{"norm": "rmsnorm", "rope_base": 3670.0, "parallel_block": false, "init_std_qkv": 0.0253, "weight_decay": 0.14, "seq_len": 512, "doc_mask": true}
MLP neurons of a small language model. Each row is named by its layer, matrix (down: output weights) and neuron, and shows model dimensions 0-191. Each number is 128 + 24 x the weight over its row's rms, rounded and kept within 0 to 255. Numbers have three digits each. A neuron's up and down rows have the sign that makes its largest values positive.
A block is one neuron, or neurons of one layer that tend to fire together. After each block is what it responds to, as a language model described it from the Wikipedia text at the highest values.

L5.down182:138168144165163157096172106141136147091131130116142162119109151121116114129106162104079101128119095164131148114141157131122128140102157152115118116116077118135157117131125130119127125169160130138125143150108137107160131143103152119118125094115138125142133084134139081167151071149134134153132115153151135155132092119121110113113125151122103108142165182111152147173123123104143109130089168124131152128131130092147156126103158137138127129188157083129080132133104103139115108103096137142148119154103132135124135148123129153136129104092145099113118128143124153110108148116137142114
L5.down244:156183098135087131135104115114116142095137103149126148147067134147102100121124117127111139145122132123162145081114110115137176126143094149149159134139104134144101139142137150130148095140161098132117131143088152106123156115137110127097156151166112107140116133129125104114156151134082136087122114130097159117131133139097139128136112111136113105095119140109126148090094157108106127143136128107108103153123147174140146184082149121112139110114112172131151099139161134111195125147110092144145075153148171145135145127118190130102118141122125118150136148161180147125080104137104131136
L5.down457:108157111137125129147146116088120109140097076144124103127150126131122138117124102109100078145131113140146127094108118146115131135102119136154154111138131133143103120126110142121158139115133102176126131088125167163107161120136125113119097148161127125124110143126113131121122127105128109163124164139071158142104116136118150129143160126160145122129115139155099112121146058135107136084118108113107131126148152120121176129125132152091172120142117090126149072121131124062130153124164132121119161139135123166101145128113095121133121149125131119156155192208159127122103116112079098117
L5.down775:128137127127153118079136144116150155146147187139117136135135125132110094132125156126078140097159125140145182117133129133153093138080102160105142125138114109167137158087136108157159103133156105118147120087147093124138118110105147141133135127129146123124153132138108121127172104101119117161125147127138106165093140089134144129077118132120123128125129125132133133096169176140168116164130151121158135108125104128150147163143068142124121114174139144146133117114106113143145144097159079139171132119121102149139132099165108128110169069119189105116106153165138146141082127117132131170
L5.down933:145099110133131160103137189124139097124120127165126130107130097139121120151156113146153126089106114107130093125121105114142134146115177178129154141123084101100109118134133140153133084151092139125105139117123137120138098115106136150129167116108112123109118115127127129164153157151132139145128138137153122128110105094116111112098152129123090122129150136127121164112092150158159135167101140142183124094141148115049143097104148127146124131140143115127128156165187148162158128094093149079104103138135132095156133107117134162121139113126154111152143136121119121107127110085118143131
L5.down1156:137099110156106142110139119105170092101134111117125132106146129125104128099093140099098154145120096141117117112112114145129116125141159102150104172141130116145085081099140153109075159122157097161096094102117074147143147127170114117082174130135120126164157175159125106127168135114137169139158103096102143112123231139146098117092120110139122136137137106102136112144104098142116131122125098141138141103103139121149108121107114150090180048088154173121137123178090130128126115130118126144180140113146132154139154133136119175091132155147094162158147126173170151115139172107139153107
L5.down1198:106154152112123117144154113119105166097136136092129155133119101194115116116105130135146176128140161135152103114122124121110147121155161147157127106132098114155133112108145133124095113078157105147081107102124104128129149129136122123141187157125107115126141162148164141152137119160135129143164129119157091122102143145139094123136114117120100162090131095096119144102104089120132106163091116125122116097139103179130144159075165088106088149046155116114162164085090147128133105143112148123161154125133146142135069149142112109093143128104140137142131115114139181092119120127151076100
L5.down1256:147124112099138093106133173127136115088088123150143141125107170128149151169139134099121139092137080123159115095123136154114116166096138124103121108129100122142119151105088137158089131121142163138113131136107122100108105122134145116109154178148112128119100102146178143150136168119156155174134166063113118129173128153171099122118115140155115090152136122145117158133109143162154138176124155156119082147127124157117133137150164150148194144079198135134121126121142145087142112093108143123156164123106129099151119131136150118140126120148136096131080131106175156108088149191113092081
L5.down1309:095086143121179124081102146106143106122108124157190112072150154118133140141125105179128154086145073123090112112138157167143084114084090051118159130095156095129114138074097129104149124149113130127153136139110124130152140110123087122119150119120139129107118137120130130135112153109101063153111172128103106125130103095118132124148149129162119068100120082160130159156120102167179153103173151090124150119142144146108121118114088130099139104132144112106140114159164118142150098127116148157111089105119117156105142088074162131097104147192131167101160119174122113107115107078109126137
L5.down1431:118124128130113134128090117122126157097136164161116169139123137125119112149148147161146106117133102109113152125150136088099149117129125145120106162079080117178079157150174080114177119119110148118116139105154158113131147140114126157129125120118146123152126140156140126130115123121086083166109119090173115146070124151135139138126107104125131155141145115161187112156135115141097142128160116102106145160114086141174145082132114114111154094143138125138079150109145165103137157124140146115124144165131116100165095108159143142121115098133154141142122147133168110145059127165122112117
L5.down1499:112102109139139142107124131101128109137146156156149129141144112129106070136123155089156167100201159138137142135073149097164142145118157151164126134132139099145165174094135135115062087136133113115100153107126140139120185115133154123149126120089157167112159157122135091128124115105094136168131113108122116140094128094120133144149114092120157130112164189132145143140114140087086146141086155143118110118118109137143134158138118128080108115142145112129144128114152136103082131118143120119165156115132153169120126144078107146160140129099150136094151156152159089130142181180179111149
L5.down1785:114150119129092083113069142126155129154128108098106141150140178096148127156143127132146092135149056129119118130132148166161140120106100113094098125139101125143149122150132127158138131108115145133131144124085149145056116118111125134109120109110146126115146131123116141152162136111124135126107157129138121102142137123140120111128114147108134115151073112128143133140160117137146109154131144108132112133120121076134140118119166140152164148109133094132155158148138126109130114119099135106177133148155080126133093106094126113114131107166150128160110165153128110117115149116154108139
L5.down1980:132199114142152108162098124155129150142093134152119135139127124107101138124144108153076138120149169186134174094137152095152146094108111129145146136141117154111145147138104067119099092117118123139148159122122093078144130143125140087148093136106144161115156095107133135117117140132115119131142122130098115137074111094158165159133153128145121133133125125091107129149122110129154116110107105124134101121162113123148113171124154138110128125163157161112148131084120104097157149141130106110128157111107105120104119135114142168127158131102148088149134135134160111139141157173110115107
L5.down2109:129109116107171100132135167106157132138131152146155138135143143143104105182114088091088100083144132185138155130103124129119165139115152169094108134140087142142127117168144130140143146116117149159112155153134153160175134122102112113136111124095099118118149119128135128157144118152135159085105145136109090137139126131101120133109087110122144100119128143118111121119136115178126100127108132099145130127124135108116139103141132126145103143156152106126153103166124130160109097105121067162159132086131113146128151097166177154175120115127135111134139129157107140080111142132146093133
L5.down2175:147137078082134094125189166119133149119140124172140137122094145138121141142100141120080133126144082149152153125145152111108132122130128144065086119129124134147120127124162137176142131126164133135121118133113123095130132114123123141106158122089132107117116055093086107144170104144151073126123144163115120118124182112124082135104077160144099091123118115109120111125138151128154119124119111129141117141101089196142153108108139147136132115102126119132105140134102123093144145108120103117163148102149105144081117124146158112149128089084149163125155148114156145134089105125156119129
L5.down2190:120091101091121128122127135113079170116134129136137133124098130132135177117127121109130176116105124143124114112131105125157116118161113118152127139132138135108127132118158159183139110157107122087090130145097109130135151128117122125090144118123115132102124086154117139130112150116137122178149093132118077104156136125119122116092092110139143121145122093146143126125141119104164104076054078148150130108114138173133142130102111101104095127122142103130130172163154129125117162079146119136102163134126170120123096157136139135129136132105120145135118110108159115125129136115121111122
Head noun before "of"

L2.down419:105126129120131126118118127118143166122129134102136137124132142159152060155119147096106129130160158142128107153117127140128117129122119093153112186127106172135108101147133107094132180120125112138154087124126106135131107153149147133143128163081121115121108128132146118124122172136150120117117105098124126114097113118138094131110144095133097105156134100117119102141114148121106117109093098101086127120134107122102143148084099123116121141126128102092119160118143140125138136111132115145138128084142144148124140139127166110137144141104129131153134111149121110126129111151181155149
L2.down1169:151127166140128121113129157144139117119130131097116144110073121127115019113144133115113097121123104125120154113140137084109110133100101131134117130126078116151139116112116089135114155146151091120123150170142103132114161170116101128110129106140116121081118121160117084143102140124148131123175126134134139096168118130160206143126085115139128122158108165094166136122154123110117155091119108163146121164120095135142166098088145134107149138121105121174137124134073142133112127123134152118188130108134123132132135137143074113135139162118146132109135111149152098137120131132151148128
L2.down1357:152122157114139059168134103119135113146162155112119106115099119113113066126150097080109128098147140145108142098117147093099134135128154146100129118097123114124176155106148075164145129145133126113115105155155115177072154159131137130136162101128115158168122140169132122141115151147122124147118162118083126130162128183139150173165109136130172107118132175165170101140111125105124142142128124093160088142119158121142160170108143135115136124107120131157154156096139119147118156144126102126122131135160120163147119097098090162156131135104130140165145115154112151106109174126152104147
L2.down1782:166127107136121109162137120164100182105128133128168142136101135083157084141138140134121105167116130146118118157115112170132092150124122152122083122106138144162157129169130151183089102128113162124184111120162116139134155148142161146126118116126168137104080111150116098110118117191142097117140150118180104123130110075124183152108117122127135107128114168138157132125100134127158122106182120124125109127107187121139158095125098119127127122122165125138136092123150096167125169095125104119155127150139133087104090099139144133142108092125148147168114121103134101119142126122170129121
Word-initial letter fragments

L2.down501:100125103126101142154050125120105137148131109110118156113121105141128135107164109142123106131109148121103117154096102128099134142146115132143136127164090139187117129088121102150118118087143133098152139109108112169133092147100145142108131127140130130112090132116156125149129120133153175136116133112146091173138149122136139127165140092103120131156100143172100134105085064130097136129168135163118066092125132133126087125146137142113117123127114098127168100117150102140112139091120135126154101125089087145111088135104106094151098133081135102135079068152161131133122115124110154082
L2.down604:164108122079097112135130152159107107150124123131099101133124137156121151117175158117174115063115088132120165126190110114140123112115181153099172154114112097117117131162158105096102113130097129076139086135180119067126139111145147169135127105127146101138168147140137133157152149106125136141125139139146129152159089125163100111118148174148120139121153143139144114104143144131186120159123149137111153102105143095112090158123147100151104137128114134126141155130126161130127106123130117175111103149127147104176126132128103146153078184158090087132163105090107135143119117164144106136
L2.down1095:141113120117128149112124132111140111122118146122155160132148159118113111131095138087153132106090150173103120142110110150133092137107141162180123134156129096135118132114149109104120182123095118147145107120101120121131121147160112126142161142131113129098130163095141103137131161141167130114106120158063135109108128133123093145164163172168119143115159099156076136112165109130127148150121122132158119110122125136138115133148152131158169103112093128122153152140133098155119119147150162161098141122167118099148108131081169108114121096131107139160113117173130091119120138172134106134
L2.down1134:098138097161107111148100151103131078160129106126142125157138131148108168146148115104135134104120097160132138083163130133127142164168163181132110167143129145140172107080137138125129164146132126122104114129118152127170137162165135151139161192118120111107150147095153098139088164112106100147121101164103141108155111136127134082135166123124118114143158096138134104139104149142115110147089124103134105147108152098128162091068121154170128117121129136128203130151135137082118139086109115109121136102136123161077157167064126102111091164190160158145134138111131124175125118125137111158
Table header separators

L5.down207:119137160061093075100167136163114152110132103114129157123125115121137131168136151126104077101168142140148144102097135140109160127133118129112133173152124148106120144072138146124140127136130085093175170152137100104107165119126121103126139065140120122141104155138126128140100121096119151120125118118108124149127095137150114138120157095161122143109079123124091133135093136144146124129084108122115173120108163120130149115106152125117120126138128093127105113096131150088115118132117142093095125152136116123140120152082142146139140149134104113120171157085156088139136132151140142058
L5.down269:107139144139131094111153123139129097150069146124150116147157136152133101093139209097133162123121146110145156173129121105101124163144090115138091141128133180104148096146131116106146151109116131144157144145116136149148139132127142156165128114094164123101210124153126149147153104152152160164122077097096097106101138101105111110152132125131144142110114152118116106131107070089114122149124123121161123135127150144149108171117128116065125132096109171127133135125087161128082094139169108143120146083114114140159137123146119096097136130157121135129101114137134155137111106116109164141
L5.down389:102137182140098107132177106136118110121126132126120135133137121132156081133116129135129127109144166134105160112091141120118176127139149147151164125107160153131110134153121171127144110118109131123137169186102105091109128129120120111154146104171117153143122098141139105116149134133114106103112114103097145133115132132065068112137095139121107104115086097181143136152110119147113166135118090156106098153132116121157118098120149120100154115137119138096156138087115113089123156143151122094124130116112152147121108122151116116103151163088176112114156124121141109126112110193138132124
L5.down515:144128144131149158091072153121120144104126114148145149121135098103119092141159178143105094156097131102152136118144071106147131151101149133125153099157117138150117168164124143129126113141106126086120127135148116135145143093149109103152089122124108148104174107127113156118151157108075122150150129108126128127096089089122142128098173154103123152138116134114113154099138144145125086154102129126165126151141136125137161121108122148153100118126139136119149128124098132130130092155104136109126127149134135130165162191160137135094174147142118117107109117160107163112164127103106131150
L5.down613:162111128105116079112148078149127118115122141152130132136152134130127129107099120103110158118178147116106141093142142131137109131141172114109109120172148128149182141099082118106075138127135137118120129117143136157140131176152170151111136108143136129129157107131125161134116096149119126132096075128106195103165122114120141120075110130105119151124143095119141159089147104131147151128129177102126161090150128142117139102103117139119152138147166136131115170155099090133077121128098123141117150126107131129098135123105141131146095134097148136106084136085102105115124160146103174107
L5.down692:150163135105148114153135117114126139133108113117083131106129157106079128124109134122126130082129123121130140090155163149177098126071139100119095134115136107111141151122106152104110147121164112160158110117125132132106172167119110100140102123152141104118132112082097141126129129168114157122144162185148110130138140119154143121102122105121120139133156124094092108088128164107100141119149096138127138179150146141141139112101158124127099130145126125122101102148143133085097149150143109146097159083144139130190129101173117131128140119077146138119104068136148127153138162138120149141
L5.down719:108121137154177140147121085110090147124090126125126076121148151147158096148119156164145154136181158147162084132141141136147144118104108114115141111163125129144119088116155131144162130105107110136137110159122139151113103134140141178134123134100129134119153136148130129094124094100139104154117130143164124130114128061106110154129111117147116176130119157114133121163119124130120177098115123147106136114134099174086128134150133123127149125158100085163142103130144135098094166141147168143135110108138104131091147146113113102147150109141140145135102132155162165135137119164146137128
L5.down1177:094142126156154156103127145096147098115140132126125126132084119091142111119110139144118119111139118136127146145135107069102119178114181139143104139114186123106178114099185125132173113139136120088139147148143086139095145112096124133133133123123138127123122099149144160066128117120154123139115121158148107136095180094140131073156218175102115130095089116137140095119106117131115085138153099157149144120095157143117136126086078145104151147138073144081102125138128143096107143118166113150117125125115159165151097078134117120128152170143116153119126119100117117132128141169129142121
L5.down1242:108120123147165127149131101151140151095092120132140144144116071115131143042122127116160138112129164098083155093150133136115116121118159131094128105089133138114140130148129133098123089128082132136105138197140146146155175086107112095077193107181119119104110145104104120116146136130150113106130084112120145109131136154160121095113072157144120089133143137128101148130140118124093134089094137136078108122121157140127143103113168132148163136159079135101118117168085179118141113155100131091153116128113106138150108158127174148145109141139144107126086146123150115168121099135127153123
L5.down1273:147074138131137131127141142149139148149124144165112133107158094126128048124142097106157175117142091113123161164170121112104140174149118175090142102108110124168137133124156115168185124154157152068090139125119123123106160106142156109115098146119098084102179120094109168105134160105110074139129092113089137144121133150104116105166133121104164093104138136120136129096134128148131098121114122137122120105105129112110123088118180130142107086123160128101126167100104124137124163138149103118118146171097141128123142148119143136114169130121128145148089183130154181139114189133132139103
L5.down1308:115105141128113128129189134140108135132117159139142124169149116129145131133144139140139136098148167117108104111159157141145126131126105166097135133111148130104098138119078143122132133102138148098101114161125104136163114210139150115100148165115122138126121113148120133087159142098087125124069163084174125117067106106108172110173124148109133106141159110126161169122130119162095135162177109071126122125104150144112145139103130157165144133129118138150142116164146099138090117157120126110096124131085149104108116145159116134106112176189122114130096112112116127120121096121138099109
L5.down1337:131174116105100089107128097121125144125129086144139128159103135140130132154112091149161146141113121092146120082159115118123104126137154128128127128171137105142136101101124170159134126167135109166116121114162162133119157160137142154080109118124128108150114161099139144150113122155112136163111109158113133128133093136124139144058096077105120138124132138106154134121147130096115086130164144136117148122123149104146107103148155119136118140101102122127135121128113123103169162165144149110105142163128134157145130107132104144128094131125163145113094170075165117149081161129111091118
L5.down1681:108119139108110131132144125108122155116089111149116111112138112110133048157133141112061103135145154107142132138124118128128092143165117122155113118090127143138169135106098167108063145077155111112159160116153100165159107141115117160136131131106123123131115112157138115104104112098110151093125109130098138130136114094182074117085154125117142146189130107139126153122082109108094123143180129120102123129114136115134117157132155104155129140136127108104170104123091137090140126143116099168113092125127127119138109123149153085166114106130150139098107132127132164125098143125127124128
L5.down1819:150170160102118115144061152108156137129110134130109114131124109115151138168139134145072125110095090124152107143159137122116114119120156188116121118138138136162114122105112154120142154121107105162155166144100146133149134138135142159144145122146150118119097076112075152118112158151119182125088112169169140143089120161073126175125132074104137144134154099141138170105111111138108124106160116126155132104148192133128136155113117121112154101153158116162189109111130113104054122136128140107143103147106117124141132142149131058166134150107114104130127174116137088162131151094120075107
L5.down2030:109180057083115118152152140146131145173097130162138128134133139110131091153141116113132162097146137125152134092117109126155135148092115128098149134086126122158130125127178163143157097123136121129134105155148148112089110138122138136130125134108148127087147111124112118123106134133123139102115150144129092143096137112117174126086110130159103133129118169138123092090156142115090115101137127105120123123128129155092139122135122139139143095081128110156137141088128125135092081092114119143130117137129128102135106155109114130124145152144161113109078128128124124153132142134119116110
L5.down2069:142120119100104142157139104098111140106122108065125096113109130135128073111100106131119105142123111111141168116115103113148136128148107122140097159133136157125138090121136147130113124153153127149138133137124112145151101162094105166127107122118065100166117119123177138103118133119166145126120084133080144168067115153133131124114103163109094115144127155142082120120094101184184135122150122108141107139087138104125127105148135156097134135134159161127166122158084118118133096144154158099133137112126145115150114094092108133112122130107125135122112147089124126132088138127104137099
Word-initial single letters

L5.down100:128146123132124094095120175133160147153130142108111138126129063168130123142135134077159152148145112076162133141145087132117132129135144184103184119111157158160103141141142112125160153128097133131126135133099112119117137120126137117116119106133119096174116129131154130146163161189086155122093156166167111082162104094131107110132147167122121136107166155107139106163100135099122116131134155123090145158177059106121139127120142152117142127153118070122144175120133139109091125122121151119160113139104117149119058128083079165120147123122153124161112110129106092147137171131122130148
L5.down349:121124102088151100149110105151158111101129103095143131161156120132106142151141116120100133150140098148107123125136087154131076142123124105112127125115165131143120099102127131165134095136156136095129163113102121133140108178144137110141145131131165133118103118109135155130105122100079110078119132101112089133094148185106097181115109078143128153133134134136130135098099117110124132131132127117119112133141149107122141147121116098138160100103140122112127093122161127125151136167134118112148130110136100127146150162127128117155135145120149137104144132158163116157112158146102125143
L5.down523:137148075123129129118126132148125141149126160105144096096134093119158148134139129152130112126129141156152143108146155184133056125103146108091130153170138156119117151174148109147136143160144112122121176111132108169151150107081141166095093127133122117113141086170093133106145100168171162121101135169164171129126091096130115131142147103144108126145160177138133149159163169192179101140122132102097140132144123103181195141135132146134141140095104129143127123108083100098131157092146127137171157120150133158187125104148099188127088108160135120094106108116082105091121161169128146206
L5.down737:129127162108178158112094146128154134127158101108133125137191121130131097124126105130119091112131103152132067100149145088112147126155166133117174101130125110140115104165113092129135119140103137091126112115151155127107188146113130175133149084136112111130167155134091136184114125143143114163109136108133149151152093132133132154116135135118148123119142117099121159078103122196138151104105134147099099124148097098128150134128119125127070141124110133130149144154154129114126132097134087124114103144119151115189146046170159137112147135140174133149087106159124143130119133136149135128
L5.down862:102112109109152103146120144129075132126145117133091122126104109140125121122124103115188189150174139078155127113136119134129078124124120100132162117090147145101127147132130103118128137129065141154115117150127125117124162178168117142127148166103082112145096138138188149128114096142112131110129137133149120135164132125143117094101146093096153119120106148085117097160097141136171115118139138127145109141114145144098124132125151107110136113161150139114169148120117176112125120135127133139139125138130120126113118120109118136150108132101122148149110088134157114138109138155094171087
L5.down872:110176103169162117121130107108127121133139133135127109135139124155148142112081127103102121116129138116117087176124108125123130139106194180097137128133103123110172104127181118163103158120086174137160097110115146135094068141158139109137104127140139131132132084147159137102130100156131124090122131137132117125093089140122139109138106098119155127131137106165113140118111097122140101150119170133141117154111147118114149120096171125157158138155167099116076096076110152130110126124132143144143165119121185121143101138097105097139123133148138169106148114139133150155123158131128156106
L5.down1137:153130161156126133150120143104118113086083130101131143123101124157102102094088110148110130196058149125102093148124154133126135113161161134102103126121119113126112084126145141141142156162153168125112093133132140126099110098137136128091115138169118188112158165136127121134130101113126146133121098106137122082134158101143099145091141085117131078148134153145122134160145155112132157163126169131151129140126134111135138100086124090135147129126115146139114106178103098174133081125111127116161146170142103125082102142129112129147108143180141134126123119141154119165158160103139146147
L5.down1145:080145077153117143135092133126150158131129125105139109112123132114120174153116143134154136136114142098152115117124130123112147116111116160135136153125127142146076133121145156122085152088162143108111120140108100066159140200139107140148149082081147156177139135117196127124115114155106139114114114148097127138138122100130092124160093139142141093097142126094135119150120151143117137149160124136127103124092100170146130101102078151128133088119160108134134122089125112144123186109135145127162140131126166124110139122158106155157115118092148119170164118130094120113106096121133140085
L5.down1533:105109144111122123120137161148177139132101135116125116112144132165159107143155141133121139106163108121137100111132150130123142108112141166150133142124131145118131150132137116118141093154104116150152133150090115135129144111094159118109151126162096153167137120169158151142138147174077137188108102137147080110105118117178180095129097140157142081100129149128139120126126114101073158111117084095139144151159092154144164105141130142107146109176114121165140122116145126087096097102161124134152128149148104124099148155157122126124140120133121152115114128171108127127118133205128165114
L5.down1829:112107121135161149122182100097136163112134106112118144076134122151128112105125127081118133124155155138120137101100142118084144086140123135107141155100108102123144110164128150179132168124117143151126140152159152060138174150133113148119115106148082107138132114094117130144123142156158136144152176166126167140129113160151135132126121093104146071118125144143113139096094147150169114144075098161093119136087110119119127121121119066122123107150130126122162108134146136119138155111103107112166066113137117100110147123101121138113076133104177117117119151083129138104157113089137122059
L5.down1911:117136131176157112125203126102134106114162147123154140139134137135148089152161124157118124133115127149124149147100165133136116107147103128115144142122070111108159133092101132154146104151177098149127145161151102106141111114084130147118140128135132196139086113152099123138131126121138135110134132170088104120072173124132120129086080126143083091102152110135135117162121176120106090126133126092143150154079133125131173104151127137136145120137096147120177099085085116155127131128051122150086146143126181132136131143146128138136095082144111095113133094117110130147079122119142141119
L5.down1950:111140120107119096118135134134129154108118113144138107124104142094131088122122110144121147152121173099151157133132106155130153136126129135108159144149122101170114130147134141143151151105070117134105090110104139170082159076130114142112160128112162140124103140115130100144119138134089118183144134112121095110155073158088126073076121127148110112099140130108118137152122147119201117147123142099111140135121124106149163116157130132122130175128092116148144142113111150133117133122109100095120127158133149148102117170144108119149162105126146179134101138143086124142129111120166102131
L5.down2240:161144114149174141111152156091096103129115132133112148121082168153150146076087154077142093093125125153135147098104144140113145178155130128124100129114101150119116134112143098161143122148141109128099120151138084162121176200108108125103156102111128165128141088106145116107111112129133162132121124144115132125139129166111138155140143126177116118130125115137093111118127179134115155126108170122126110134134083144088138106117107151169111141111114125143124124142164095123141137136098110072130154135121161111139157115137062131124164133111173098115159140094139078093131107100158147099
L5.down2243:131072151148132161161131106143097113118151148114153193164100115113136129151146143139094129138120125146151144116108157123107155121124161093107162135107143149136148104132126150122067134117129088120129107147132142176097121109152149162148113158090151162074125126148124145090200132127150121094108144169114084133138108115134122122102161102169138111120099117135173107116121107117109135139151129112133085090141162100142122118118108130138156165109175128126169110106128148145155110129114100141154140089128151132137113092112144116103104135134153154159095133194137134152116106143088149102
L5.down2287:078136100118135155117108140116152104138116102119102096164107113107119143109108135134106189159142166120102144095117141116141136151134103111092146150088154094109186106137048134189145136103103136085130105172119180104154109110124136160099127086117130098116142100106135183138141114141163117117146161128120152110132146150145136156141105111104123126141157097158132139113095091101117182143109147158143145135147180146154077117172100121151083154142158132133120131182115141101154079138145093154123150107148106144118133141103107153124134134118124137129161137082140149132101091118155150131
L5.down2291:109157142104147113142131122084100090141135093158143114127133097114146091127118150069096157120122098154102172144136116116146107133121114118154120107147157129144118129109134124175151135132158120172150122127126135083151100142130128110124140087123143090099145112091137145097077128097152126181123141115130088084125137115132101145099119092107165105155124159118121119112098127146155099119100165134149137115123178140142111124098153151054094189131153166148120136129127148140124116098117108147108064134107130076128158107105151162131130129138135129152100106100126159138137134148121145153
Table column separators

L4.down363:111054143140137120176172129097122121163105126150112122135103109144121110084102107126148095171131146106102110142126140137110091120135094156135115132143144100126132138162142153132143131091172132125076127128150111101106132121115105173115107116063132156153122115132132112136130134122128170146129098161171108152155180140120075104127153126084152177077107176133131147180144111133105089106089142119123128127158125109135103159147125131134159107115148120134139123092119125129101151109187142114118107146076114130110140121120096177146125087142131146111160110165098125098138136095160165141
Table pipes after numbers

L2.down406:126126090073105123152087125148114156107168145143091105151145137104123171126164179144098135119159105170169159109104158154130145100085139179113152133111138097088140123101122137121067098122146139135099113113086115096134124087123138121135147112098201118129131145120136096138134149141099144152151101133091132116159127158124151129128129128117109164117124109144120185116119107122172111152143144142161104146150118101108113110154094119116169087144155100123111104158145130142114112100168140142131086125108126124111121135165126134132169181107066146087136174142127127133137143113134142148
L2.down1262:146138104142135128161127175102152135122141134112108144052107113167115157108133120138144137120149124150147120142132108116148094139178141118156136139146155103084065132123149108068132128134128164121146141145108134103159094164154118102139166133143139127165157125071136109124136157157122145120142120131129115145122104147125118124113132069101120106087094131120114122152144090109167109178130130115154075098127092125131109123107116123113122108106148166107090152121165149151110113176146120139114127151117176103133146141147129133086119155149111159212131142117118158144131093121123122145
L2.down1289:125130147056103166132126146112100099138126148146105123082138136165127192142134152168143155176187171106117134109135138137147122087156079143137115157106131168153137129101136173103110131144154151128132093126092110125143137103138123124117147146072170114139133183075096107153118167140116129117150099112108100134119114108131122142102137098106107121087141145117139123147128139108174138178150118110120106119112082143143134132132119141123153151128144136101129128157145120137114090150141154102145121159130140136134120136167141139072141136097099140140102161158145125095108165156114129107
L2.down1848:081162177160099146158125156166108098095105129104104163116158137156124135179129103174132115117173149088164109118150114109135134107149148134122147108144140087107074120085151137132131084158167148154143116159102131137104187117133121120139148163124133111163131168111146152099118138103105135155151135138150070117130108130165108119106118097128100115086073118097114103158102147120130096172169093091119123108100120159119188132107129123145124106132125163115151114166161130100098076135149148134145111161167118107123116102147146116098106086130152136106142121140152119107123122113115096143
Conflict and relationship nouns

L4.down960:142134104073123126103124120141110145107095141120164117144149121129122191172169141122112137105147143153177152122102179141186127146110120163123163160133142126136141163120135144143121087121140133127153162118140123102116125048151182123150131133154151167066118113102095130118125158123156126199147096147101088160130116101125114167131137137130148083150159141118097113108118122163171114120128137080148106129128076072132181150138130117122144121156178103093112176128129124085117109092143139156120123145155144157132155128184169139124145149145107156129123118130100161129129137105103136135
Predictable phrase continuations